config = dict(
    n_layer=22,
    n_kv_head=3,
    norm_eps=1e-06,
    bias='none',
    init_std_qkv=0.0332,
    init_std_o=0.0,
    final_lr_fraction=0.0,
    steps=7383,
)
MLP neurons of a small language model. Each row is named by its layer, matrix (down: output weights) and neuron, and shows model dimensions 0-127. Each number is 128 + 32 x the weight over its row's rms, rounded and kept within 0 to 255. Numbers have three digits each. A neuron's up and down rows have the sign that makes its largest values positive.
Before each neuron's rows, "fires before" lists the tokens most often just after its 100 highest values on Wikipedia text that the model never trained on. A number after a token or word is its count.

fires before: ":" 22, "\n" 20, "==" 9
L10.down15:186105128090128109151149119180180049150151149201146177131169119111079107052113159140097088119091136151164118128142082153074080165181143148148086132135125110157157081153186150150134173157145126140142103128128119109166115166166093093147150114190115127171111108082103086107151143197141115198128153073084122133124102141129094155156169146125121135180096089153111103103089087091127102124139

fires before: "\n" 63, "A" 4
L7.down179:170165113109094201098133170131129103168179125116100122053147135123132146028107123192153132156168122080098081079152123151117136061101116135115128157084106170103126153141106117161099135088116153116138106087072148142107062092106103122159150130117082062114121114097150117142134086119084130118138068086107102147100068129056090130105095112140165141120073112117134085124116078051134118159151

fires before: " |" 47, "|" 11, "′" 4, ";" 4, "|---|" 4
L17.down31:190155059147164122107105132114112118111118165117117121122132150176161079129136126106169084153161174225139095142089152125155102093178128085128118113094164111201124165066156177064180122146084157128084127050084076135057127114171102115120120117130099137120122133107124132078140111177163135153145160145125111137104100117192181104155045157134139103079096118105162118101154122106140139129152

fires before: "\n" 25, "==" 15, " ==" 9, " and" 7, " z" 5, "ret" 4
L13.down37:098116160111076178146166166114162130128160117195138130132103145124150163128125166171139129186178172150146131160147152104108105196142134117133108132113176105135137061146124034194164118139073103080137131110129136129184153142156117158149126147135134123122090113061127144114130137133106073137129138121099101160134179150123116163074154181109097164128164145126095123091137149136098123107116

fires before: "\n" 21, " The" 14, " In" 7, " M" 4, " O" 4
L10.down186:107131115149117178119166097143080165149128104132143087095129134140157108090142083141155149171108138128174118142141148176162182115128135158164196158094070068129101113124098152134080137060121100092046170130181112113087136070077127137168136188104139160147115137100144124190106081095077095106146109117108144140130123110117087144160135134137094118171134120135133061137142142024085179107118

fires before: "\n" 41, " " 9, " M" 7, " O" 5, " L" 4
L13.down88:148120115082125167156096131165109167119126138148155088140104123085141113150177180140189112167141176142120173143104128087089160163138122141102116095080141137081112100106121145110079138143163143120159187177170099100167149129164101064149112101147142140167152134138158086121047111140130079110134159183136129098099140133114079190121175181117116129164149124137113125166142171133135099183109

fires before: "-" 27, "\n" 17, "ious" 15, "ent" 5, " the" 4
L12.down15:117113149112106152099112115107131146163136100092155139088114095190134098129091096172178095173180138123149126150146143065136212163142091084139151150102144137099131133142139108184070115134188114107156138158194054157097137103167119145180174103166125068159147136150149158138085095178104137143097130132081111112111123107112106083143103097128135065181137168151106116130149169136118123188127

fires before: ":" 35, "S" 7, " U" 5, " z" 5
L16.down87:115121078148106052122113147123147087162122088123110168108059054156124112048132168142135156195106076134178127141087085133075122094106139126103139071117100089096104114131123162115125095171136127154104107079071090107164124124118168144138082113166137138178094127106114145153087085130121092099169183149131103051110133119140167149161123085085145182123069166154081125123127122116105131081117

fires before: "\n" 22, " –" 14, " |" 10, " also" 5, " be" 5, "p" 5
L8.down131:152143109088180116115169149158151097146111111183172159155171162116103137099103104102048161136081191140134089146106106100083135112124152167126161103175089145149167147139177154109121168109197095099148122114181105094063164122148123072149134151114162100133155142104116171170160139094134177189162133059164132109147048142131110154137117054098146127088136136115107111133110032131143119143193

fires before: ":" 21, "," 16, " he" 7, "–" 5, " |" 5, "5" 4
L9.down31:103117171106115105190104132115171105145061123125177120074136131110117124169182112183152090175160072112080137133163160043129176116140119181115073156128203124128122098146137093034146198164097184125106082074120129172137141125153135147069157142126119137128124103179129104175126132116115120124151194102129091112129031119135121132141093158119111122131178157080084143150079097073161148162111

fires before: "\n" 32, " " 9, " 2" 5, " 100" 5, " 7" 4, " Y" 4
L9.down9:103119138110155104101178139136117123210176102143169180163150111119142114115153182115163205158122167113116157153128118140132114103132094137103117082126145093098151099104159040164153091082117132100105119145083124124182174059149141078124196154077100111139121142127130130122168109176110111176119137129127153100137060162137100145134146097154139216131124082130151113123132208165150081096103

fires before: " |" 41, " first" 11, " a" 6, " third" 4
L8.down72:138162101167128113177108146123112124136175131097084101122085106092110097128157091122170095129142121145116149057122111121173143158096077116180130131110065119073098104152121100166076207111156154120089128149184136127158182129196129033086186110115085187075138111220088163124149121084103111115132123155142079123123142120125140080126110184129129149111138100052155164117118102107118105091164

fires before: "\n" 99
L17.down116:140070194125120225112223142144137152115165106132218095089176169158158128121095169161143118147140161075155131197172158123127128113146191138175119085106114158153118123092036149129122095096095112097115130144150116099130062146126087162089133160083111182087106106137095163123178158187180089134142129121122131060162158130099064100103134080159143111115105151103124183152145122112131149108119

fires before: "\n" 44, "ic" 5, "ill" 4, " P" 4
L10.down97:143065042082115096148151112100215143083157117163161125151176113042087098155157127151110143186117129089080132134107088159123116107086146147155149162165201111097175087089126110121099146122109082135145114118098058094111139091186151088147158125162133136138171164178099096076154124163151113120117101109139163092087109117103139108105094149150159150078104140129130152130106125066104136079105

fires before: "," 29, " |" 24, "g" 6
L15.down84:185127100126146146118094111145101105128124093069104079133106070122108083115146138168113086171113096187151192154134147078153103089160116131176174133157112209174118160118130139102124187112114215133167130141083148078114109106103105096104157112109116153128137121088189088147147123090051136142085113102145104185120138125102136124083129143167122103131142097112061166112109130119088114119144

fires before: "\n" 36, " is" 7, "C" 6, " was" 4
L8.down41:130144144155191135132122090075069143153093124148136176176108173139136105127105134141166141118152156041107138168110087122161102090104131116073144152146117145056100138143117090114086181173146093076131086136165133195124104154116074170143090122165117122130106154112137241091136119101107111153199109099138179142064100152134180134170146108140132118191054152146154119143109090087167056160102

fires before: " |" 19, "s" 9, ";" 9, "otes" 5, ":" 4, " medal" 4
L5.down115:109181078097133077144092108110130103126184090160147187176147160130124140121157129175096133184119110126155150057138119094154054123110129082105105178142129125106188168099156098029139109102142153100170105070086090126120105114162138099158097134121144163117142051129109158148122185116145146081211173121101151143148134135177118154133132174126166134149112114123090147181155103113142144144111